MLP neurons of a small language model. Each row is named by its layer, matrix (down: output weights) and neuron, and shows model dimensions 0-127. Each number is 500 + 50 x the weight over its row's rms, rounded and kept within 0 to 999. Numbers have three digits each. A neuron's up and down rows have the sign that makes its largest values positive.
After each neuron's rows, "fires before" lists the tokens most often just after its 100 highest values on Wikipedia text that the model never trained on.

L11.down108:512444553475503450504430517470469494484532424458526389450597542583459481524514554504434537559530511486485406566595541490476608429529489496470572436478455520434487499522566497568471447529506594462606559509579519480474545475552496610529524504438510514512515423450306555479418533529555424467606467437522441482486500527540507523471508492534534493487485502457561588489560579580516533462492
fires before: "er ", "er", "ing ", "ress", "ed "

L3.down52:501535592529519417505526499471487476493595468576445537532487521507493539522445451499528540430525419538494543491497479467437482517459582477578569389568597478504567514515512564401594466541530555497418541513627473497502651554561552457464484555552512554510529522546453416499551615479504462497534472545488552427595473565464454492596542588480456542516479506497535512511432511504505450556543
fires before: "|", "is ", "are ", "| ", "were ", " "

L5.down437:408582461512400363509551572430514578486425512529444594570544546392541493561526512519512506548400512438602450555437487457558499435516569456492466499547414504495566504457543454505498533622512463535527511534492526506549517478479477465518535511475530624540535444536516456496499484556551565445470514538488426530585469494528562459465499525503535516490548549597471559474587417477543519436556
fires before: "e ", "ure", "ing ", "es ", "al ", "ch"

L12.down587:570547585529530478468628537428560548497478464512515522587525444567546497490610405529594513524440535488494482460520450528531483548459477549488458407340457520483511498402485504467514438404475493457499544521548545456515464490448474458412478474414543531392494521584423513388545448454505430478559584537406496501492434603488472558547549449555492527574493562500412511514476393500517459552491
fires before: "the ", "which "

L12.down371:461332479484496488467453498572487517528449501489481534537569467510472466525550504552476472479404449549424550439533524528445510507486510471440562550515530605539531336495600464437574445484550599508463414515551496535473511544477496509417551504498509522581507480468504488446486512501413432454496459530440543467569464622457514559521540502534534497517489492489531501488535563523435454492499
fires before: "| ", "y ", "e ", "ael "

L4.down494:505455445459488494430467478483512449390536468546543412437496530489561447592486452438551531522509508526487529501554453406458498487537470470419545541441429454435566510579517470468447484550508533518461457508408568482512521457502512493520534589456357515501435418563485528525567581557524544503497495507494445513507531503391462556525490538452481549435538502529571527425444478434585434534538
fires before: "\n", "\n\n", "le "

L2.down570:504432437506587478425520479586491500548465560504388436596444533553479504427499487462521478523516434553393539484562515597542491512466501523441468516489490529497515383521536494456517462606458536553480516545422464522535466466507536527524444408496492525546536432458458491590484377432597535572395600560475511511457434457452445562483565439484480498620417494549482616551566511516575557477521
fires before: "the ", "ed ", "his ", "a ", "in "

L3.down325:532620542517534526617538469511514542443495484484456569502490604488498545453633497468451516407555504486532496537473501469502438514542511463521548493474549571596534443554529444477527423471444541464489436444438429466440461418604578577503457380538521552466522596470511571515575500509365493520477533513588491506520473357475494466560503471499524556399504530492536606557462442484479482512516
fires before: "e", "ic", "ep", "ust", "ical ", "t"

L11.down187:503516508489571496507440513453516529560495496497525449522552577381472494480613450571411449498435505482443407444538423463457429483495517525423478577606530538527518532425490433556471519462487435463514562504479469386473536527388429502534534476511453438540425496600408518469516506574582557544497542513532566436526526473492586471500541504486466421540524434531498527578533448555533479493509
fires before: "an ", "an", "en", "en ", "ams ", "our "

L9.down466:492453496439530471503479560490538364507536569513515460510414478429504504455400528561458522508472557527575519531553466472517480504504514507552505599526545505559495472523482443509522545495540491678543509537556538531426470472487457452497486576496517530542436502605479520562445412531569486467471519506581519495560449545574495536442544479480542420418593485491468418531497544530442498484551
fires before: "\n\n", "\n"

L9.down234:460452508459387534420535486499537560463516510544631496490486440478479455499507548521454562479512507537431462467507463492521519488544427520510460533512499518489541507465547614463508553524508463396410458482546504460444406510534549531572499474537551533462491602596322451453435610566486460467539498488498553498583488513480433476457492479390504534421521581529526600552476449489564467518401
fires before: ", ", ". ", "' ", "\" ", "."

L8.down138:474464488465562426507537541547506475566494520546543633495493481602529497405458471477493450561562478456451503568494475442454436480467453409458512486413516530452604509557498467462465421508491466432531527504572562440532451472470517478523552515508537622512408574499432457531536596451464486563442421563562458463520425559415508441510532560544434602484489575480512505427448499521464506508566
fires before: "- ", "| "

L2.down531:475391438513546503462528476501511471458546416526575539447511515473493512462523500437519544549533532582485508503509511484539524487495413413443499452429529458473541472622584488435533452495519516489492485427557482493504442478457481452492499461422370381507407525519493521424542526488576530525433429535479481472611447531554405507520546504461534584468504541497544572504492527448549438468569
fires before: "- ", "| "

L11.down623:422489495579455422468541445455568468431461402516498503541528507510558520602513554407486538515553499526565474516517517613495436442605522484481542478595522496492510518465528520554428515499527463566425543423549538587462539499608495428512508443529549554554545551542360460455492507467439607482561440502549560579558420556387463602490485455563533546523408578580523550453540485503541467455474
fires before: ", ", "\n", ". ", ".", "' ", "\n\n"

L2.down614:520484558490420448483502530498520553407360493508546473542557452511492530437618521438501511507477522411509499485447526503546457501530497513585499525540506600380446530559495438548621465484558535454474483498533520414489474506501478554532433398490506535514504509501554452517411438575422500438519508459556484548455528597511593460496501506509504573479543549514503461492479486505481554467404
fires before: "y", "y ", "om", "ome ", "ing ", "iv"

L9.down216:466390460445539521477560636431524404519566533507515498491434556490423450503501454482589439482479539520564555579463568463481524421464510452471469497480613434474513461487458505505509471520425550529448502530464539476479498502555456477534523437477456467540443519458605540550434588447545479500481576465543563533520404544561483490511605546402492436535553586495504463503509432528557484526596
fires before: "t", "t ", "ul", "tive ", "ted ", "tion"

L12.down547:510493499479499513472488434561471456420472531500484546493528504523436469464431533478503501400509539455526521579503523523428444574473457406421464474496533365477410533551510516553504466509531458542451411399412543462406502476408438462426575508478542500553454483504404474533483511419509495537503545442481512396406570453643516467466523438542501524442490585501448476551508469447467389461458
fires before: ")", ") ", ", ", "), "

L3.down479:391411542467473440414518470476471520460551431636554519593533505488499425500492474480454535445445468483547499461493444410476456549481434539455377471415485551487518519501548537421547543622455566437432492557506532461586586432442594526361572507513425421577589465472475470501543499543480519442483570569515445493528529495558486449502501544551457461569529531484462548491436440422470497562506
fires before: "| ", "(", "|", "on ", "t", "a "

L8.down605:403503491485620509412457509401550552550549560573498470564512472518497469570459484485489501474448412368459484477435530428454497575460502589452489514485577552464485508429469449478529529476445486501510453454512456514559562424472571471561477555557469508503503475480432420463546483544458536566407476367572463513483496502549473434544410506448468505510533572485516521533434461461488502504546
fires before: "| ", "\n", "on", "|"

L12.down595:526433544559369445408435432458471606470514367561480564592533505505551433480517466529504493519462577496511504490644562480467593477451538483514527466589567459418594507582601523449463503442547455552519517498549549455528467460521541500449452545426542488496497568467516467413584487519525529535548488531517459481524490446520446534475566556537532517531515449412460474515503552486454542530537
fires before: "ed ", "ted ", "ated ", "ing ", "ed", "es "

L3.down316:433503508481548488492419558412498426415527472587480409509557427465480527524509498444521500497611418512491441374365533469445489448461366467544440483452488485484559465503487466496462515579452596482506502474482507522572590399397545458535466452435513546586489468458518535541542495527492458509497504574485498439543551497556487546543355471566444443547557513475501459489444458545493548471527
fires before: "- "

L4.down129:420515446491377508506436505360571461450509482514526500498446504503562531544588531508528518473541537462493549516457521516440538516460462435491547515517517485476472470493463405521441366466548571472532565531542454516570526467383591575512559496429483559572534516475475557445504486526511473457517526499486523368412542554582548464527520481489511435476418570503600519461475411515390557521490
fires before: "ed ", "ial ", "e ", "ished ", "i", "-"

L11.down249:540482432500466532473565568512601450566465496519504535567511529568501544555491451571526497403390518575553414540497520553457493504446497485451456453537530508481548464473429467425423472459467535521476604499551530547467442464523538422496544468474439518431547545478440478564537587582608549453503491422574482412522570421408557494467538523504467501515491530441513444444458510473571509602489
fires before: "t ", "s ", "t", "to ", "a", "s"

L5.down558:451451546568533579560512519540594555481478501534476445546528463565526560497579450555411502605457510480521463562518460537532535545439485525531508399625503523496482527544528425502541597432472493487492475522506488582474490518468444482507486439578537476405419405511495542465502528513581548542499451530576498514573546358382483483504452432429476535456505499561490495562398471546513463466450
fires before: "en", "ot", "as", "an ", "ou"

L2.down474:477514500366501483542484469537442430492550424439500506480505546503593488459556446460581584554474487548549492451489522442560455458497530502462501494377517415486448509461481528478514527617444556431494429560464544431466513495565494562437533451553447430456577498531383588467516489515533469533512537472540566546511606558547421430534472549535511509508503510491426548463513397394495535466476
fires before: "York ", "Yor", "South ", "Championship", "War ", "Z"

L8.down596:487439508515508434478492508480489546494525385513569513522496476461529457661554549502513597522511480578495369663505431486447483454489559495481577512547502521504480451484544472624505509531474387475500523519479523486457439575519452471514413466420465514479588571495387470475549488450524510545510457509425552460548490486583473516392519517478442491594455477543435564505555472491492485485547
fires before: "that ", "the ", "to ", "for "

L9.down48:522526540515567530531537491434473523432395457598570418504536410438513453565468548462440623511551475509352478458512500561527471451424444567455516398518493480512472530469565507551472507523546512525488512560607487509508493534487483541534456515433493454469421592477491490561561531485504543470496497502505459438502584520538455463428450488513510467511479482596522484492479457427555494477505
fires before: "that ", "the ", "to ", "a ", "it "

L11.down241:442492523581499541583528487541449522461469539483447484579525588439511548607475610555504488462488576566514452473457526488451517459498530402476507538448537517539542504481507481517547523550433514507557507523620441545518542538476498525467569550363480530528477516511438504491427586515509524513462551463464540506549555414463433595458526424506509528463543471600497412440502582537493544506365
fires before: "', ", "ister ", "ther", "'", "ern ", "ther "

L2.down294:466453584533448524525488438636586472528530553569478473575465497459444488400546532546551474503505506441553510543461499487512529557498562489601500554401454534426405591545456457474467633477561532543529482563474441572501440544533457560528536492559553540434554495518524510503478513520430459505439510426512535558561587566478542561432557524486455515459568577519450491483471424432509447631561
fires before: "om", "ly ", "ment", "ome ", "or ", "iv"

L2.down245:405459489568475460485591449443552517550439503568438526488514502491336508533549557488445571562546523545564508463574420502459502553542451491517558426529389455401497458460528546517493466545477524482501501514478511507511494459466492489527517511450404516442520519536497452426473482522518450510500531571470462461475507563378395435480476496412539579587495516406435495416478387517566380460588
fires before: "| ", "\n", "- ", "f ", "un", "\n\n"

L9.down422:533438564515433539480517392528506502538592450572533486615545460454557474533536478485477525547534525459549582557558513399506540426551496514504531514430430484508649368410541511489487406569579535481500492496542423539492487554498567512526508475478489580517507479592345498479437561487511472433564563528591472459526512496474422465463488571507504562601560507467543469467493441489490576491470
fires before: ", ", "\" ", ". ", ") ", "'"

L12.down571:465406475447556514545513473492501586601488458523537433511461454572538466565574468451536520485486476558530490528524408505436486517460521496428483391361568566521556343425507550483537510483572602450537552542533462528415502528461439562524424534407496491488592574470478476528533494487505524501570460520441546480564465546480418501481522441493525501524461568486522479515535480518418448470543
fires before: "a ", "the ", "well ", "an "

L2.down559:532540597480509461548538496461539525514502489527530453506487547486456390450607455444546581546504461533531545415575478433541451573546565417520476527524480542545546536479527477585563504532555450569540481455514515507521472550501479529570538459381493436495508390461422499471526496463445471423424521449474546434565410426547462612471500586498557582521431524448505489399555433508514552505502
fires before: "ted ", "ation ", "ished ", "t", "ated ", "ation"

L12.down546:452497515563543475531485403564424493506496508477505499556535515450480464498485475571551540490605451427452460494445529554546502515527546432330554457462525490526480294460506579548476509467456433527497482423442569479510440544462484446519513558494508449518496479415507526423483520465403472496623562482489480450375532498484456546547524573479596395483484532512502502592530449498528511521471
fires before: "1 ", "0 ", "2 ", "200", "y ", "199"

L2.down491:491538497595475441518563556433519452475513489595584446429563529415541559567478564411500520423527573531489539546504412503544494497489404422481551457529423510507620552516512432503468554403461502491457513507453539430457489541534468414540493456536527478481482606553477470399487459403474452440523460534552446456445538512592599493483492382456481509492602503448515447542495515433508417534445
fires before: "ards ", "ards", "ard ", "ard", "re ", "ated "

L11.down352:401476515459551437409422549541453566508468494483481499520450524536456541550539496578494514543523492581499565555480507531539410465522479654560573536480614620447535519503556497490521551454488536518599441445523472476455411492555536560473526508479500493547537468551436415481483551487548520551445567520512580493537406467415487435462474531421502482525523434588454469512496489502467443531419
fires before: "s", "s ", "oci", "emb", "th ", "% "

L8.down469:504494462621468450563501525478467477504423417487519576482508560533564549495545515491502530538476588438557560544489448574516505496544482470484529462491467497542473515331467453562508382485438502553447455454521493545545542442468503490491523476414501464577539512569415415490444508472451467495474433440516573565546486460442378537465475454493474517466563484458620461400453399488449548492494
fires before: ", ", ".", ". ", "\n\n", "===", "\n"

L2.down471:530440510446580482519561538485498480475504336478481510481498464572508463456474493495575510542532493467472523590485510570594521399475452495431452521422502581480602554526582430581491517490512553424457475614564524536530464528564522495548522535500502458520366496524482530528507518567572532497473415530528458482573440526449453529502534497583552476517556488536548426458476517481339549535581
fires before: "er ", ". ", "um", "ish", ".", "of "

L8.down188:528431606512516497577578501361508439491561558522532480546471501480503464482549522423481454508497545455565425442576508442475504409540432507523480522472589508572503504397496478552416512545504501472418558453510516540582457421486453522575460513540524518497644582664383458471411519454480494519565471480568500477513500493495454508429476508606531554526597530464535557474524540553565498484473
fires before: ", ", ". ", "\n", "e", ".", "ian"

L2.down28:406459483422541508504572507454563413512529465466505474554469546523508486461566438438545507523486499492525529424524552557500476419520503499407463489367579499492511605477500491612447444485476558522487400504528407475517388506554428474501477466481425423466506481564522567493514458474487439527488618469549562464584492550538459524516479513533538460572443547589510567550460489500415448571430
fires before: "York ", "Yor", "z", "South ", "M", "Z"

L5.down240:480492465529433546566560478499507467502622420431496497517475435494538460551491515478480524413512562499589541496584456370511548467526412430361501490558499495519494530464492419481438478529548499424593465496385502568412505465436536627516475448474465525597515435585464508512551467502493572457426511527520539579557479430496585568528445509437430502446554505454384530498495477488508424440515
fires before: "ed ", "ing ", "es", "el", "ence", "ly "

L3.down495:445552484550490518453479489440484482437516496531442463463424571509468549497577511523519503479452446609507546486439560480486488483454574477475517477504403524570454436516496447472478541640382482537527493630510475574463484472457538547450571556519376554543562543569546497492484498529533534437505542568481447503558454527478447560483460573497484514558441671481459554530451508509495619500417
fires before: "\n", "\n\n"

L12.down404:542453454507534460503449539645493450508495507547547435565497443438485546495522449468528559396491592548597464511511548557447396457562528514450440436635478444453525470581421514544484541460539519616576462503545529430507548535560531589440500477483451504466451428574533523478506474532469452536429428513413519584620519471484472565576473529419496466558577426521514428521466503476545479410547
fires before: "\n\n", "\n"

L5.down252:453516542491477462568522502436490561491593497523511582539525592531394475644450630463499522461480513487560499412476466507423522570498501399413457607523590444508570555513491483471448622490458390486524520471568493469603521474436552495505484466552487570539545546449510516492479537447491473431470487438543420531502482501494383476465500472615430532555506512554558476466549543462566500502529
fires before: "\n", "\n\n"

L2.down583:464464572474505541545566473477504435487578539516468600534418559493452556494559430534477510486490469571454426404451557435529463580463465468476466441561479500448500492521448459563503520493495494515434495548515598454482419500512439556507539473528574470400553447534485538465440566481460493575437526491473496510536561541536473518471575494526611652515496543450508473508523344441614528588539
fires before: "ated ", "ation ", "ized ", "am ", "a ", "am"

L12.down225:512476446459500465444465452570463441493435427446428536445570467419520532525510508455536465538468519473476511575441473584542528473471393538474509647469581553505448511540467508574626492557464561525427520466483431524501509450447436487540406546528599576532446535499456524539466478535487559481500522548478541449541520469441496583389474480463553512510507483514503448578540576542515606568537
fires before: "a", "an ", "a ", "201", "202"

L12.down311:630557556453559540449524590474520598456479461526551490527430531573427465512425447502462464489466469480524497542569489561466576548485563467403507603546497395617467591497474460466539535518531567459469457522455444416375543533461454474433507489545475521449542526474572461460482535476527458530479500438513517461529516479503436516415455476570441470493518501538472495400445503561531444451466
fires before: ") ", "."

L12.down51:541424425497401527398552523615500475476456506481463429401495598524472396488471520535443475532516563548452429581499437564573539547490456448510489456377520448487540579508557466572531498483534518441532544470527522551507481568473477521493430490416500522514591472469347494501482524591626482600444480503527447489506508544487596549453474426466518484453487466541516449532436501526560432581480
fires before: "ed ", "ess ", "es ", "ing ", "y", "y "

L12.down210:557556505460411434503589583501564528443538457598443531473478476496554515435372517438549450503471462448438495578488483369506556534465384554540470519587497520440576507462505509479475551472563470504549522460563555453572565458464437564438468507513432550534572449441505541595482542530518477481615440516577484561458530451533626459501468459568470552530543506497418513531477508424609536484464
fires before: "p", "es ", "ed ", "ed", "ually ", "e "

L11.down636:525554536527457431440526415494579450496522532528490486578528482476550419555500495508489525437474559588464434559560458519521570537509460445452605378536509517517593527533580474490439470450515542509516437523507608501488531509500577502571534454493496521537607546435521544464487507547543540481422501545459511527491506510497636534552517598465606511370522532477515586514525404481499477475501
fires before: "ed ", "tion ", "e", "ing ", "e ", "u"

L2.down29:496509471471526495412480411475551421519592429441517391537641524557551488588511484435613538586552508546573427494506443488457487501533467540435515481406511508483480478538546489425570521481508446478416472414486588551575568506503515407437445395477482472511541474467535558453561539503487500446467449502494476519481504572570443420489490435540457525521552516516529504482515435476507445563598
fires before: "- "

L4.down283:550493523480468525507544446578503465405479412509534481458510507466539532495476523556528534568509377434489560510493464535541507589545551446491448443497453547497523441495564482492568420531501558543524421548523547635491439606561440552559472506549460465500506496531470494434434505591567553460493490472497529567524467477564456510511371523469564445553538528390459497498487513624360508517518
fires before: "leg", "ation ", "lege ", "on", "or", "ation"

L8.down91:557499522465531549490486457506485552436536490533592499506571551513495512475474652519488537426532496614599511388604465517487533434511501525486538568573508514565469526513401349410511496472549540567536482504533515481474541536489575471550503452440506532526500531547413478509543594447511477535414490494518559469553432456448464438553543497507476481442466496489609495562557533553481582471557
fires before: "- ", "| ", "201", "C"

L2.down398:479428575585528507488545512486533447512557461466466522438470488554541519490524464559482449442530469571429503576494531530561488555465622488536508555429481514453556476432574406383606480477464419485480485481594450559492464477552507514476539365478528479569417456414432498554501553505452457512494552464545469461519522454455458565415467450508457543493629572426513465435454470539469555462469
fires before: "ic", "e", "t", "ic ", "ish", " "

L2.down527:473502487460489540506546545504553453561444449413407530401540571537577438535538440545609480589494614495403513396439493504508484476526489526449526531397542486523508582435484517474486427460493557478488506470544570441487417493517438524495457358504398431486581515546497546504595549515455478513546538406492480474577446491550589508507531517474513447490498497488489543538447425482475528443430
fires before: "York ", "Yor", "K", "South ", "Wal", "Fran"

L11.down522:484484576533511560471571540534539544560586507517456512519503529471491445530508529463492552413456462482477497499536532504519573475499491468545536488473435509446470526457535535459507477544569646614508487554479541536474441521545481542572471454317512368462540552515374482467467474464356495459499531472433522518505550451575594500479495466556543494465422499510485405504537532506558577512562
fires before: "ed ", "out ", "ing ", "s"

L3.down444:524424416525530454482497481571463459465543455526399601515422548535474576488537486524609503509496480426490488520530543620493438460512397551447507478455561473435557501558508554488394471527438477470492497522486471510447554472464460532555465447548483579482457555574502546503436432383446475469467481566512425475497532497527498480438537433415417602525482523467597473471511475438575477542616
fires before: "a ", "the ", "om", "tion", "an ", "ome "

L12.down57:408470436455468448478496546474632500539438494441419526549501435553472477515358496517527487585513562612525504547472560469510542558513466495472574543505495618556452578545594590528514451486536566445525515394436580467443493485545480485457423474468536441535585524521472424529501545536483546478466434490432458550583544448466531397499550518563502470474567482608468503530476570465533526562462
fires before: "er ", "er", "y", "af", "ack ", "one"

L2.down253:454563593479549454459424535512514468546577481512423501585422519464430551497398502508459462502548473518407497574558445474405476429504554453443509422471556473550462556596502545430475575429525522531471505474582518528536508520350497496485568447545454521465579457418408429445508495513450454414573477477545536470534575582521485535554460458466479519563496541494515474507482514486530388568414
fires before: "is ", "are ", "The ", "In ", "were ", "B"

L3.down613:383533588460451533468406501556508534471493533505491514494466464429546492643473501457507466434517461528455622507448469500489449530551522537358540468485509498490543483546438549559493462530469524518526474585405578417607543458533579563589481519451360471539429458505426507537487586547506496463491546496588442539549418504506410552515425589553496494521567488475481566493473532412586458484448
fires before: "\n", "\n\n"

L2.down112:450542450596498547582612458545583570491474506494465557505515549527525496432543423493505439528460501577472453550514534504495566453543534450434482467554439422506624536445472468441531433391501535501476449515532511540512558371433483521561559558426460450480544488540452416389416443370502555516450486500557516473452527486525475474453611572571492512491515487452568476467517502590457533401504
fires before: "v", "w", "-", "ep", "é ", "P"

L11.down391:520520471466443527619448461486471539461551561451607568508595534501489482543568514487545484467531553653514558505531530536529432372467474541458471480456495455498563500508513450508483423478363500549526512563584438483616511536498471464499471477512458516538523554527473418484497494498580528491563519520563536568495495521519564569389502390448556545566501456423439544515503427580496489530549
fires before: "fied ", "fic", "n ", "f", "ties ", "1"

L2.down62:498447570412501556471361451523542533525565571562467536535483505452489483475467519453556490466473546436470576496491493534512620543449540502482564521475525459541512560540500435454577499480482536531490501506584583523548417483552494531453484431560509543467519497523582528474562481476476454567511518523565398515602523564468436474458433504527472482411546527467507432497496488348520391511548
fires before: "om", "om ", "enti", "of ", "ome ", "ence "

L12.down573:487466472485442420484521508457504436471487475533517483470504546493522445386533418617493533504503497495566501543552485520564436421619455460488507555559448399570493500475499504392480431532417426466505352434588445475544463474487416576531495471548487470456497466508479479631563563552494443473545453479522465514599498442449434504546486471518403600512433542434439573582504568515447505447403
fires before: "et ", "et", "9", "8", "eti"

L3.down282:429534472467567517501535460490538545516519463511450449526497587469552465467551458534493546644432530464613495466387481494493386468525516485408469540440525483464426559514494529539461492506479535453476472484574536471532570537490430529469415438474473402425559453587457523609560547543414470581549585473495596469583501482552529483483513579535442412558444575490481537535494402466468467484476
fires before: "York ", "y ", "Yor", "sion ", "sion", "South "

L3.down532:439579442394440501567502475567411478598500521492493531478542484575604439474489465473514593512503423458508475539439507535472381442564500544418518438489465469441554546480530475394491432552529564492491548508586520617455565506483527467488508481404455550553597441469465508473575538523544436502407496483547447507455470624498512512466434529539469476483538408459462544431577474539477431483527
fires before: "- ", "/ ", "by", "ates", "199", "200"

L3.down105:446523425607535575465591548532504519619596465483568520451547507541431483558489581477535479454537521506526562542563465492539443401507494515377513528448548493353533455529536474476544507488447471524501473546536515494438456510435476552519466515450454537458550506472554409318460550456533488421492536492553386438580532494456465467492524508490523444553607485474523484511512485487452512456593
fires before: "\n", "\n\n", "- ", "ers "

L2.down341:498511512498556514437635598573475513524605603556528559494459445432597531529530561447554544489531518561496452525514493568450521550475422426521569522524491541487472445566545516461395502422556451526514449473528397490481454507500533464479518472474511547475547554471513492506527507388497405419540469568449563453465524433562554537464486509435490492493492459437501411534600384580518496476507
fires before: "ards ", "ards", "ard ", "ing ", "ard"

L2.down141:527484520516449460576504554514491497501520472494436392603517497498573490460409512500481541511528466534555488506582461398506514552426535402471512484587431461382575427515458409520510556445482480548479388449577483441436541454491369509521561479508473415440488514458477491530561476482541584479481444455489436532609481463500534523558429520551515582527528494443491567454598506517506465494491
fires before: "ted ", "t", " ", "bed ", "d", "tion "

L11.down31:580611584494543549521485457471466562507497466516506480521493515586519412489541433458500449515450509524487501526579612448558551558453540566571480463333492490383547475531450534408506541494574494454548477382445509579515524548534535450442554507535541527488489500568456518470447522471458504454507466470526509500489558589521343393623487425509365504494471471595475491529493447503547521464494
fires before: "of ", "as ", "in ", "the ", "with "

L4.down422:440552487477590489501502419467524470465530529463570542495525434391598535533482499506487511431537549582502567396568490549533493521529567555472567493485516425483513342524571552436410491495538541523615454493458515403461531473424461507554501458484503504481536415592535384523499531481405508494612456577458522469560486530425455523506497520503474523552484581481454493385525469475562558528412
fires before: "201", "200", "202", "199", "18"

L2.down347:557505488556553485527472499480478482430489532558475467490579515488592474508467475590518488523577490535515482632544461528501499499552481531436465518445524569357432477476455502497449589572518466444532455484484487529512476483601419481491379535550426453497527649513547509519469471531492520488554419526418451499534494542597588418426520514498411466523529551517464440580507457534463510449463
fires before: "ing ", "s ", "ment", "ing", "ard "

L8.down429:466531422522520559498561515547475537435442479475511479536512541502462462564463433437553515384439535542451425461510482434549523443520407537468467468552509468564585489571581470581545462522564470462468454487537519497512491591529540468389580501557430539495466508572480447460445588521502566502552424523552419497527494510547369529513492526462483466468524387485569487468471492505506555503481
fires before: ", ", ". ", "."

L2.down562:499397463490525518490437515530580429433493457500564438491533527529579482521431551449530539521559531542482493458544469376481403508471438503501577444394492553487494546492481462442528407572443541516553468508551511440523466483495576420434411471444394484507521446487561534529555510450524494597476512507526392486579417498589468393520473575585567525396556542546504491535444486549536559490450
fires before: "| ", "|---|---|---|---", "|---|---"

L3.down236:563440515495523550482624411580518507509572443434541592390383529491472449447508466479487510491518577480484552530533377456542462431471541477621479459435433506577564461445486454526557539377551511451540551486494513487451501506504478452536473489554504495455460531526466517481538517582450596512513501405547421413515459436396493496472420516499499473413503553444497548383532444571435499532536
fires before: "e", "an", "ain ", "ic ", "ic", "ac"

L3.down79:495528458457422538481467493462459473557502513533501478469438540505432496565484486501525550536487365472499461463409523498561468493544523464354522481456529614525545509512439513454432474542539536510430451541462521468501514493565481508561477508492506502472562521529530422496626573515552425514502533574522409451554567508465445561506504610525499478562413535471526552528431505366553525567513
fires before: "\n", "\n\n", "and ", "in "

L8.down53:503517458473479428533517502499504491521526456490579524496517514514472413556586528450436544574504488478518491463606509511501473462543553514366493526569491539500525519532593510525492499606498504452368520521551582492505505630554466483429472465513506590525439440590492462574477544413452538507580426502437546473476387521471438449488504476504429575491490597514431504423467568499535519460552
fires before: ". ", ", ", ": ", "==", "."

L4.down299:402460479509508617510501457521565521477516483475478507449470486487468544601584588542439600498450516483512514465604474437529534424553509418513482487482549414457462444614582482431438426541441494475487550543469488475480458489515575533603468447566382562513484456474491480424487521467532513440537525549497539549589528537412375524519462575466571472594507504536526464494534475527510565405526
fires before: "\n", "\n\n"

L3.down474:461519474452482485447465513565444481481483512585485597426453531557448489573533534473544527460493543468505453511486531434508576508551530427463522537569488469543447509501531498467506418484509459440486407485588548572478606472572585547421529443478518509456581525499479478479510590495526554522550562514457480454529478506469470578507465537467509479548560478497523528536581458473466579558604
fires before: "\n", "\n\n", "ive ", "y"

L12.down47:503458525485553575538532521500559452496452500484553460393550533465465524550508593557487542470438382448464461490520499458503482450498559497460500523512555503458472523438573504548553487528429448524538514406581553488577523521560494549484477475463471538523499427422510409475437481417473481490404506578398423558487485471557340471431518513460451459563465509487529481524435579520546461433501
fires before: ", ", "out ", "\n", "y", "."